Part of a small language model's weights: 11 layers.
MLP neurons of a small language model. Each row is named by its layer, matrix (gate and up: input weights) and neuron, and shows model dimensions 48-111. Each number is 50 + 15 x the weight over its row's rms, rounded and kept within 0 to 99. A neuron's up and down rows have the sign that makes its largest values positive.
A block is one neuron, or neurons of one layer that tend to fire together. Before each block is what it responds to, as a language model described it from the Wikipedia text at the highest values.

Responds to: Prepositions and word-piece continuations in medical or biological text, e.g. "diagnosed with", "tested positive for", "regulation of", "hormone" or "receptor" mid-word, with weaker hits on other science terms.
L6.gate205:54 47 62 55 60 49 63 56 40 31 24 53 36 14 55 32 53 66 57 50 48 18 44 43 57 32 49 65 55 58 71 39 69 55 78 73 49 27 24 32 31 58 41 34 38 69 68 34 69 24 78 58 40 55 09 64 36 42 47 37 47 16 35 40
L6.up205:44 22 42 51 54 38 38 59 52 33 46 37 80 54 52 46 60 66 52 68 56 50 63 39 52 57 38 77 43 61 47 54 64 55 52 73 72 59 23 28 45 52 31 51 54 51 65 30 91 43 54 41 48 50 26 66 82 36 24 52 37 68 31 36
L6.gate391:46 53 55 51 45 37 53 77 45 46 59 50 54 47 70 55 16 54 46 45 33 73 68 49 52 38 54 35 40 43 43 51 95 40 62 49 43 65 68 47 41 58 50 54 47 50 45 37 67 54 64 36 50 61 25 49 45 64 64 52 48 39 33 23
L6.up391:32 36 19 55 37 50 69 67 67 59 57 38 60 62 47 30 53 05 50 55 32 42 30 35 66 37 36 65 57 46 41 58 69 46 49 53 49 63 43 62 47 76 50 55 47 54 48 80 85 43 49 42 55 68 47 48 55 56 79 38 22 56 62 49
L6.gate726:42 30 60 38 47 64 19 71 48 53 52 70 40 38 40 55 32 40 68 41 45 42 43 36 30 35 48 49 46 49 58 83 35 31 49 29 29 35 64 36 76 32 72 44 61 51 65 42 00 65 53 40 28 51 72 62 34 32 34 63 32 68 42 62
L6.up726:65 40 34 41 20 60 46 75 72 69 78 72 22 34 41 62 49 52 66 46 47 42 66 46 55 47 42 59 62 49 36 74 48 52 56 42 55 58 47 71 54 55 56 36 57 92 55 62 10 48 41 29 63 58 41 61 33 40 42 49 16 72 64 50
L6.gate820:44 39 51 24 42 40 46 48 49 54 52 63 46 41 29 77 52 52 87 75 45 53 58 44 64 57 36 68 16 71 58 64 52 44 57 33 57 62 58 31 62 48 55 62 49 65 61 55 37 23 40 46 32 48 68 22 20 52 55 29 32 78 63 28
L6.up820:50 36 37 75 42 45 38 56 54 40 62 47 33 50 31 37 93 63 34 63 45 48 59 51 71 37 37 71 51 56 64 19 58 62 52 48 47 26 50 49 67 09 49 29 69 61 54 22 62 71 34 66 37 60 60 33 43 51 38 64 64 51 21 46
L6.gate852:77 26 58 71 45 36 73 58 42 45 59 31 61 40 54 48 39 49 63 48 41 56 46 51 22 78 38 43 46 67 26 25 58 69 33 61 42 30 35 66 68 46 51 48 49 60 70 05 87 72 12 45 22 52 35 57 55 49 56 62 51 69 39 53
L6.up852:41 44 41 53 80 58 64 72 64 41 43 32 37 58 63 62 64 17 40 54 49 16 57 51 23 55 46 53 39 55 60 71 49 51 26 38 49 51 35 46 37 57 33 69 42 39 59 53 50 46 59 48 66 71 62 56 48 41 41 48 53 69 39 80
L6.gate880:53 35 51 23 20 51 35 31 53 37 46 47 43 35 62 19 67 40 71 41 21 59 33 61 45 64 68 50 45 60 70 50 49 37 31 50 47 46 51 32 49 60 64 47 29 59 48 59 48 33 36 40 26 50 36 68 76 63 63 58 42 56 49 49
L6.up880:43 67 39 47 32 38 61 67 34 38 14 34 64 29 28 61 22 46 63 60 47 48 38 38 32 48 64 35 51 59 50 51 49 55 68 31 52 61 39 66 68 47 20 45 38 67 42 64 81 43 50 26 38 41 48 27 47 49 62 58 48 57 54 71
L6.gate941:40 70 42 35 38 58 62 41 60 18 74 83 52 58 41 89 47 43 63 43 61 34 25 71 56 55 35 35 44 59 42 48 37 58 66 78 30 34 17 44 56 56 26 65 59 59 65 59 48 30 55 58 52 28 53 54 79 46 68 49 65 54 27 90
L6.up941:46 42 46 47 52 40 52 45 45 31 44 64 57 48 48 72 60 50 69 46 46 75 36 87 66 54 38 19 41 47 49 33 41 62 53 52 60 39 38 24 54 57 61 64 38 64 37 45 63 42 54 64 43 46 38 63 26 59 37 32 75 46 23 48
L6.gate1035:18 39 52 71 70 63 65 60 43 26 67 47 46 59 63 46 32 39 67 41 41 66 39 46 56 50 87 37 46 47 54 53 60 51 37 18 36 39 59 79 55 58 26 69 63 58 59 45 47 45 58 58 50 78 40 25 27 35 34 54 58 65 59 59
L6.up1035:33 30 64 57 47 57 35 44 55 24 65 66 44 46 46 48 37 58 62 59 47 76 14 56 24 39 50 56 19 34 48 61 59 37 47 51 33 49 33 56 54 29 64 50 80 39 52 43 35 43 89 47 40 50 43 35 47 26 00 57 51 39 68 31
L6.gate1391:60 45 73 66 78 28 50 30 40 64 75 34 36 47 36 31 39 12 51 48 47 27 40 44 44 37 41 54 76 61 43 39 32 73 61 32 31 61 37 66 52 59 39 60 45 85 35 62 70 61 42 51 53 84 59 21 49 46 48 25 23 61 41 79
L6.up1391:60 38 42 46 63 60 42 27 23 40 72 69 62 40 61 71 51 25 55 30 58 82 25 27 48 61 38 34 45 37 62 52 46 35 29 40 29 69 35 44 42 48 36 39 55 65 55 50 44 51 50 66 71 34 38 52 56 48 43 80 14 61 62 60
L6.gate1601:55 57 55 14 53 38 41 75 50 63 71 43 42 79 25 72 55 46 61 38 58 49 66 55 63 54 22 53 55 63 53 39 63 64 65 62 60 23 38 68 19 61 44 41 53 46 55 28 50 22 57 77 64 49 50 77 47 54 35 45 65 72 76 49
L6.up1601:34 53 49 60 49 46 55 65 12 38 56 61 54 41 23 16 40 68 47 70 58 62 47 66 44 48 63 31 25 57 55 12 16 48 38 55 53 72 45 30 53 20 64 70 60 63 56 62 61 53 12 71 70 63 79 57 19 42 47 54 53 54 56 45
L6.gate2227:51 29 52 58 65 60 77 81 59 60 69 78 46 59 29 67 58 57 43 57 42 45 43 39 47 36 25 12 29 34 53 48 63 34 56 47 43 24 35 28 67 23 54 65 57 35 31 68 25 46 41 52 58 65 49 57 69 52 58 70 55 39 64 44
L6.up2227:63 51 29 39 65 64 69 47 48 38 43 30 47 60 61 54 34 32 56 34 35 37 44 59 55 41 37 25 54 53 64 38 67 50 37 32 59 30 27 66 75 43 18 62 64 35 59 32 57 49 73 36 46 37 76 42 40 54 27 35 54 69 75 58
L6.gate2315:76 42 73 22 57 28 53 67 52 58 48 45 70 43 49 59 58 58 48 54 60 74 50 56 48 46 49 58 50 72 67 43 59 67 28 42 45 56 21 45 50 86 29 49 49 52 56 77 26 46 77 57 61 53 66 18 59 68 44 44 53 52 45 50
L6.up2315:75 66 62 56 24 37 61 47 58 40 76 58 69 67 57 58 33 41 24 70 48 38 53 77 50 43 24 28 49 74 56 00 52 65 32 39 24 48 43 51 60 51 40 43 18 35 43 68 49 46 84 29 31 68 47 46 24 52 34 42 65 59 51 59
L6.gate2568:35 45 36 40 50 52 47 35 46 44 52 53 37 50 42 58 70 59 21 48 70 58 56 54 56 29 14 61 58 66 30 59 51 42 30 72 65 60 36 69 55 35 41 75 51 73 29 70 30 62 61 36 41 46 78 58 66 27 48 64 47 48 72 40
L6.up2568:32 51 64 66 41 22 61 52 43 23 39 43 48 55 37 45 42 46 72 45 43 64 61 60 14 27 55 68 55 56 63 54 78 57 22 67 16 66 44 30 31 68 45 30 48 53 54 55 78 57 78 58 09 71 47 42 69 66 36 49 83 47 59 27
L6.gate2646:71 47 60 44 54 63 51 56 48 58 61 68 42 65 38 89 59 38 99 43 69 48 44 59 36 26 45 76 42 49 51 45 68 41 40 39 80 66 52 40 24 61 39 73 49 37 56 72 49 31 54 80 57 53 57 45 60 46 60 54 43 44 44 61
L6.up2646:64 46 40 55 32 54 24 63 68 61 74 40 41 44 56 65 54 49 89 32 66 33 33 44 53 62 37 71 50 48 48 46 44 44 46 64 54 50 29 32 50 46 41 54 38 73 26 69 55 28 71 61 51 86 56 31 51 25 37 59 33 47 47 67
L6.gate2668:41 48 64 56 57 62 67 72 65 48 28 77 57 49 39 69 35 56 53 41 65 21 51 57 39 41 49 46 40 53 29 44 64 59 59 37 48 34 21 76 46 50 65 49 42 57 67 38 34 52 59 75 60 45 36 62 60 73 49 35 63 19 49 76
L6.up2668:62 39 48 54 29 49 51 81 35 39 58 24 52 55 29 59 63 76 29 51 21 43 58 53 47 38 58 36 12 61 33 41 63 57 66 44 59 21 46 55 53 49 58 65 46 43 40 23 33 38 56 76 52 32 48 64 58 53 67 35 78 31 47 39
L6.gate3065:57 47 28 40 45 43 43 40 62 39 17 60 39 34 52 55 48 44 70 65 48 51 41 68 31 46 56 47 48 49 57 60 75 35 59 43 45 35 43 44 22 49 41 48 63 57 39 70 43 29 44 23 64 60 49 51 46 60 51 57 60 29 37 45
L6.up3065:47 32 47 41 46 65 68 54 43 46 63 51 38 66 62 56 83 59 35 47 58 77 51 51 47 37 21 52 44 49 32 59 74 48 48 35 72 64 45 50 69 37 26 18 51 38 59 57 31 33 41 57 64 74 26 78 56 49 39 47 53 27 57 74

Responds to: Semicolons ending an item in dense lists or table cells, such as gene-ontology terms, genus citations, credits and venues; weaker on scattered fragments like "ad".
L2.gate2412:66 75 43 49 35 60 39 50 78 51 41 52 25 49 57 57 34 44 40 31 37 44 73 58 45 64 44 34 49 66 73 27 34 57 46 50 37 40 49 62 68 43 42 45 55 27 12 64 44 59 74 32 65 31 57 50 36 21 60 61 33 55 45 56
L2.up2412:30 61 70 58 51 58 52 60 40 42 86 68 26 51 78 61 39 21 42 23 50 62 80 64 48 30 43 59 44 54 43 58 83 63 55 44 65 57 26 40 58 55 80 46 50 11 28 23 56 20 53 50 57 45 33 69 42 37 59 53 35 38 23 63

Responds to: Ordinal numbers, ordinal suffixes and superlatives after "the" or a possessive, ranking something in a series: 67th, second, greatest, only, largest.
L3.gate397:63 50 46 58 38 46 39 63 54 54 69 31 16 41 51 47 51 50 47 58 33 42 43 56 63 51 49 89 68 20 58 24 87 27 74 58 48 63 23 45 67 65 30 73 45 41 61 57 56 55 41 67 78 35 42 52 64 61 49 50 29 66 69 40
L3.up397:66 62 46 31 52 53 68 63 68 52 78 51 39 78 58 34 38 53 50 58 55 48 60 56 51 59 27 62 50 39 37 32 53 43 30 50 33 49 59 41 55 52 52 39 41 53 89 48 46 51 09 39 45 43 58 47 53 77 34 58 48 75 72 30
L3.gate541:41 34 32 46 44 49 40 38 41 68 58 35 68 46 36 39 48 41 43 48 62 32 48 39 62 70 47 36 48 50 37 26 66 46 44 50 53 64 48 40 65 50 65 54 41 45 22 38 39 48 34 20 39 51 52 71 40 59 27 61 46 52 72 35
L3.up541:48 47 39 45 51 62 54 34 59 47 63 43 53 42 42 52 39 46 43 45 43 33 47 45 62 65 55 28 66 47 38 22 71 56 42 74 38 44 64 65 40 42 46 64 35 52 57 44 54 42 58 50 37 59 41 61 48 37 29 25 60 61 70 39
L3.gate1901:34 39 33 69 49 33 79 44 65 44 53 28 46 63 60 60 42 56 23 25 57 30 42 73 44 77 43 78 61 51 76 59 74 23 43 61 48 63 34 61 60 39 13 81 62 61 51 53 69 40 84 71 44 56 27 74 30 42 71 38 03 25 72 23
L3.up1901:38 48 52 68 52 64 40 58 57 52 73 60 32 38 55 47 63 41 37 13 75 23 63 49 77 58 53 59 56 74 43 35 44 35 66 69 46 52 56 38 70 16 45 67 85 30 48 25 40 66 64 61 43 55 38 53 52 45 58 58 42 63 45 40
L3.gate2749:52 30 34 43 53 22 29 54 46 53 50 63 68 50 61 46 31 46 47 53 54 51 36 47 48 61 70 40 50 51 53 35 56 33 50 50 48 51 59 47 70 37 32 62 52 30 81 46 62 63 20 59 92 32 37 74 49 66 45 58 43 27 58 38
L3.up2749:48 38 75 26 25 26 40 72 24 31 58 57 44 52 67 77 19 42 37 70 44 39 69 67 36 44 52 49 46 49 47 20 45 52 42 68 43 69 60 47 48 36 56 49 46 55 30 76 79 50 58 56 27 31 57 49 70 22 40 40 51 45 70 17

Responds to: Adjectives or nouns completing a phrase that begins "the most", "one of the", "the first" or "the only", often the word's last piece, e.g. unfortun-ate, fin-est, only species.
L6.gate55:58 32 69 55 73 70 29 60 69 69 56 55 48 42 99 18 49 60 46 44 37 20 55 89 68 50 34 69 31 77 65 70 39 58 27 37 42 67 42 37 72 35 36 64 58 60 64 64 50 53 45 50 18 44 54 71 31 69 39 50 71 60 36 66
L6.up55:56 54 29 54 49 23 34 64 51 61 32 65 33 40 75 49 50 40 27 49 53 52 64 50 51 52 50 41 52 50 66 55 54 36 20 40 05 32 73 44 54 69 54 43 65 42 86 53 58 60 49 31 60 48 56 52 56 55 47 44 37 28 74 76
L6.gate98:61 58 51 55 54 50 73 38 19 60 49 79 72 42 50 43 62 60 53 58 56 40 48 38 35 65 62 52 52 53 14 56 63 36 55 42 57 61 52 48 57 59 54 45 70 48 30 25 45 32 22 51 57 44 50 48 58 54 56 79 58 25 34 44
L6.up98:71 54 46 43 65 53 42 22 47 17 56 47 47 38 72 32 43 49 48 34 70 72 52 74 59 47 83 48 54 51 50 33 36 48 48 70 40 39 34 38 81 75 43 62 81 54 47 58 80 85 41 52 41 25 38 54 25 36 59 46 38 30 41 70
L6.gate190:38 63 51 52 41 48 55 54 51 38 65 19 55 22 28 36 42 83 63 50 47 37 47 40 53 66 58 41 54 33 41 48 59 43 51 67 42 30 27 86 51 31 54 66 22 62 53 42 66 77 28 55 40 51 43 48 49 76 41 64 70 64 49 67
L6.up190:53 33 56 63 96 66 75 65 28 44 47 31 52 42 55 48 59 42 43 36 36 59 51 75 64 48 48 43 33 64 46 75 68 60 76 48 23 60 45 47 39 51 38 49 63 64 31 42 92 61 48 44 44 74 76 38 39 38 25 34 25 54 52 49
L6.gate262:36 42 59 43 48 30 44 47 59 40 64 53 45 47 73 65 37 80 38 34 38 40 46 36 38 39 49 73 16 49 56 52 60 38 67 51 73 28 68 67 80 54 49 62 63 65 25 24 66 50 49 59 49 51 44 36 58 33 43 63 72 71 31 55
L6.up262:54 54 34 52 79 43 50 47 62 64 63 52 67 17 81 64 45 47 42 55 37 60 50 36 68 60 35 46 39 70 54 51 58 50 27 39 21 55 31 47 28 25 43 60 45 44 50 43 26 59 58 72 65 38 41 48 71 56 37 51 31 81 44 46
L6.gate357:54 60 45 54 43 36 65 49 67 48 14 43 51 41 48 72 52 61 44 63 28 33 44 43 30 18 71 69 84 48 58 33 39 72 63 68 50 70 55 93 28 28 54 21 46 66 54 51 70 35 67 50 58 52 57 57 44 31 35 69 70 41 51 51
L6.up357:39 36 36 42 62 57 43 44 48 57 33 52 41 31 41 35 51 73 51 36 46 27 47 45 33 70 57 79 54 41 79 48 44 40 56 64 87 56 18 70 63 45 31 45 54 46 42 48 52 35 57 24 22 71 40 56 50 33 52 40 60 49 54 46
L6.gate492:83 39 43 23 56 44 59 22 59 43 50 54 72 66 18 77 71 24 67 47 31 41 40 64 52 31 49 46 62 25 48 23 39 39 60 61 87 38 16 63 48 30 45 54 34 62 53 38 44 50 43 41 27 51 38 54 24 62 61 78 50 38 37 53
L6.up492:47 47 26 61 75 39 64 71 30 15 48 65 24 36 53 12 65 66 37 30 60 69 53 55 54 50 67 44 26 73 82 74 38 57 72 44 40 66 74 51 17 33 61 62 61 52 41 54 60 48 33 12 47 62 53 53 92 40 11 66 40 43 40 21
L6.gate1133:45 57 52 54 61 63 34 51 64 66 35 46 36 68 46 66 39 58 07 61 22 28 33 79 43 37 41 47 40 73 47 44 66 60 38 66 55 62 49 47 56 53 41 67 52 67 60 73 52 65 43 58 53 34 86 84 52 68 49 45 72 63 33 59
L6.up1133:36 54 56 40 42 32 55 48 45 60 65 41 35 67 44 54 59 49 39 51 50 30 57 53 46 28 55 57 49 71 73 33 50 57 59 63 54 55 34 61 43 36 62 49 43 66 55 60 52 81 33 51 14 29 74 38 39 36 31 47 41 60 59 38
L6.gate1359:36 55 49 49 65 37 39 58 42 56 51 58 61 83 53 57 62 57 44 48 21 31 26 61 46 44 66 56 45 56 71 22 40 31 31 45 39 73 44 50 59 52 52 41 46 60 36 51 42 16 40 71 17 51 41 51 67 51 61 55 18 54 60 31
L6.up1359:56 59 38 72 49 40 54 48 43 48 49 37 61 36 65 48 72 67 42 41 55 58 50 40 39 57 44 45 30 22 53 38 66 53 61 59 48 47 56 65 71 61 65 57 46 67 45 62 64 67 49 36 56 22 65 53 55 41 59 35 76 45 62 54
L6.gate1369:52 40 40 41 72 58 49 23 38 27 65 45 31 43 38 48 58 27 40 55 54 65 30 52 67 36 06 58 29 40 49 48 66 44 36 54 63 59 58 57 49 37 42 49 54 72 31 42 78 34 39 30 53 55 29 59 27 37 50 36 57 50 32 47
L6.up1369:35 52 42 55 30 28 49 47 40 50 60 44 64 46 54 31 64 48 52 53 51 46 49 42 73 35 63 41 59 39 83 77 45 58 57 46 54 48 48 55 55 44 63 39 55 67 55 17 31 25 98 69 15 56 50 57 90 52 55 59 33 30 60 32
L6.gate1437:47 37 34 43 53 76 57 29 62 59 72 57 43 27 19 45 59 47 47 20 46 37 43 51 49 23 52 63 35 41 72 50 22 43 61 67 29 61 23 37 43 67 37 56 91 30 73 74 82 63 44 36 16 53 34 66 58 71 43 57 75 41 36 68
L6.up1437:55 65 52 52 48 45 69 42 45 74 68 37 25 54 68 82 58 46 36 37 66 54 28 69 46 25 65 91 60 48 76 39 66 47 57 50 51 40 53 31 73 45 57 28 49 77 51 48 70 35 45 44 33 49 51 52 71 39 68 29 44 44 62 45
L6.gate1553:60 75 49 70 51 30 74 66 62 35 44 68 62 61 65 57 39 68 49 48 45 52 54 53 59 54 42 47 32 44 56 47 55 40 62 55 69 42 39 49 53 20 67 58 38 72 49 47 33 32 60 43 44 41 55 51 44 64 45 71 52 75 40 40
L6.up1553:52 39 33 75 55 41 31 76 47 25 66 83 27 46 51 62 54 42 48 43 28 35 39 43 51 59 73 21 66 78 59 44 52 36 51 61 24 23 49 58 40 16 46 32 53 59 36 32 83 61 47 40 61 60 80 46 55 37 42 62 56 21 65 58
L6.gate1900:49 25 50 71 51 47 77 55 66 32 49 30 50 45 52 34 40 34 51 60 35 35 44 30 35 65 60 55 33 64 61 09 88 53 53 33 39 38 52 41 45 64 68 23 17 68 81 10 50 51 42 51 32 37 54 61 80 62 36 46 70 29 63 55
L6.up1900:51 66 32 68 65 45 35 38 73 21 76 32 37 56 92 46 27 65 31 31 65 53 36 61 58 38 38 53 42 44 40 74 25 41 29 63 52 73 66 53 66 42 41 51 55 26 54 50 52 54 45 59 63 57 55 36 43 58 48 52 28 19 56 42
L6.gate2107:38 44 39 50 48 53 61 25 68 42 61 54 60 52 38 44 27 65 42 72 31 33 44 62 53 46 58 41 53 40 33 33 52 57 33 34 47 88 65 65 63 32 79 55 74 71 62 63 34 63 54 28 32 20 36 65 45 81 51 53 41 46 29 34
L6.up2107:33 65 58 51 62 68 68 50 44 35 63 42 42 31 33 28 51 51 69 54 57 30 47 62 23 56 48 59 39 47 63 62 47 62 24 59 32 53 62 56 57 62 55 57 48 82 54 20 52 56 45 51 39 46 45 47 26 21 54 58 60 62 36 28
L6.gate2466:44 49 39 36 52 44 47 48 58 24 45 46 64 42 62 54 37 19 66 31 46 23 53 29 59 46 53 72 51 35 64 35 43 48 60 52 43 69 61 52 42 68 70 62 38 32 67 61 50 73 33 63 38 38 31 57 77 44 69 50 24 52 75 33
L6.up2466:35 52 38 55 33 35 48 39 64 49 49 68 83 31 67 39 53 34 49 19 38 61 41 46 70 74 41 50 63 43 82 54 65 53 53 80 61 49 60 59 71 57 47 59 45 50 75 55 59 78 31 50 44 34 25 58 37 43 48 24 72 65 63 58
L6.gate2575:39 54 38 56 57 60 60 50 33 63 61 60 28 36 60 52 58 48 62 32 31 52 34 44 55 52 50 89 36 77 61 64 50 44 75 85 50 36 27 52 76 34 35 62 47 55 66 57 82 33 55 43 29 43 27 67 54 36 41 23 85 55 38 42
L6.up2575:48 56 42 42 61 74 48 27 32 65 63 65 58 40 63 33 12 48 62 34 47 39 55 53 51 19 87 68 37 76 58 43 51 40 44 54 64 49 27 35 85 66 43 42 23 87 59 56 41 39 57 73 40 49 53 73 43 49 61 41 66 33 30 42
L6.gate2840:44 47 41 57 75 34 31 66 43 44 48 42 26 78 65 62 67 58 23 46 44 37 58 58 61 43 58 39 26 56 31 35 50 66 34 54 50 39 40 69 40 45 62 29 52 68 35 81 46 56 41 57 44 49 69 43 67 38 57 61 40 54 14 44
L6.up2840:74 44 49 30 66 59 36 39 40 68 60 54 56 30 57 35 37 58 34 80 40 20 41 72 34 44 61 44 16 49 38 38 56 50 40 34 36 39 28 53 44 42 76 33 66 76 31 33 57 52 66 62 63 24 36 57 53 26 50 44 63 63 60 55

Responds to: Closing suffix pieces of split adjectives (-able, -ible, -less, -ful, -ious), e.g. suff|icient, flex|ible, us|eless; also whole adjectives (popular, necessary) and "akh" in Kazakh.
L2.gate676:51 60 53 34 47 21 41 46 60 53 61 36 39 52 30 72 44 35 56 16 44 39 66 33 92 43 60 32 40 53 49 63 67 42 37 51 36 35 46 42 61 47 23 49 73 67 60 63 82 42 67 56 70 38 46 44 44 51 34 32 63 30 57 30
L2.up676:46 44 34 42 61 65 09 58 70 47 61 61 39 45 20 79 47 46 55 57 54 58 86 45 84 41 62 52 15 51 73 56 54 38 49 67 43 42 43 47 68 35 47 80 48 88 53 49 46 51 34 45 75 49 75 51 63 74 53 64 64 38 30 53

Responds to: Semicolons and items in semicolon-separated lists such as gene-ontology terms ("positive regulation", "receptor activity;"), plus chemistry/biology word pieces (antagonist, cyanohydrin, reductase), and weaker cases of "a"/"an" and "==" headings after tables.
L3.gate1417:45 46 57 34 39 22 34 56 45 48 61 63 42 33 39 54 67 40 78 21 60 41 68 60 60 47 50 98 34 39 77 49 59 68 29 44 47 52 39 54 59 63 48 55 42 70 57 70 68 45 42 53 65 19 39 76 41 42 42 39 28 30 59 54
L3.up1417:72 45 38 28 46 45 50 64 51 43 52 52 77 45 47 74 73 42 37 46 72 45 50 66 39 55 24 56 70 39 68 36 52 72 29 49 58 61 49 50 49 43 58 49 54 39 60 36 57 47 72 33 30 49 41 63 51 33 50 65 44 51 72 69
L3.gate1860:42 70 38 56 08 32 46 56 47 41 77 58 37 52 45 32 71 29 76 49 36 69 83 50 35 57 64 59 49 57 55 37 64 44 39 36 46 50 53 42 64 42 55 63 48 66 53 38 52 41 43 26 48 30 35 16 64 46 53 46 29 63 48 77
L3.up1860:44 58 40 61 58 29 63 44 69 54 48 68 56 51 50 47 33 61 52 27 53 69 58 66 50 60 62 47 58 59 39 50 69 69 39 46 60 25 69 29 36 55 44 62 43 64 35 50 39 56 32 29 33 51 33 39 67 40 67 74 02 15 51 57
L3.gate1884:51 65 43 40 63 63 36 79 62 35 63 53 48 51 29 47 34 40 55 34 35 82 52 46 54 80 51 46 69 55 67 57 48 47 52 47 72 54 42 60 54 55 62 35 25 67 46 71 57 42 57 48 59 54 40 41 62 55 34 52 37 42 42 64
L3.up1884:38 41 45 64 63 11 45 18 39 40 48 53 34 29 63 38 58 44 50 49 55 56 42 54 20 87 46 50 24 39 17 55 50 61 47 27 38 38 38 59 53 42 48 41 60 55 43 35 48 66 36 39 56 52 56 40 30 36 45 67 12 34 63 44
L3.gate2080:45 48 49 44 46 51 18 41 28 61 49 60 72 51 75 74 47 44 66 33 33 48 66 40 70 24 42 33 49 38 57 53 78 47 68 10 27 41 69 44 40 49 43 72 26 74 71 37 69 40 31 45 66 45 67 36 51 48 52 66 33 58 58 70
L3.up2080:27 49 51 32 45 51 37 52 31 27 49 34 69 53 64 64 55 44 54 47 73 51 41 54 34 64 71 51 26 40 59 49 43 55 57 52 75 69 70 28 19 57 33 63 32 54 33 75 55 60 63 46 38 38 32 02 42 37 21 61 49 37 42 51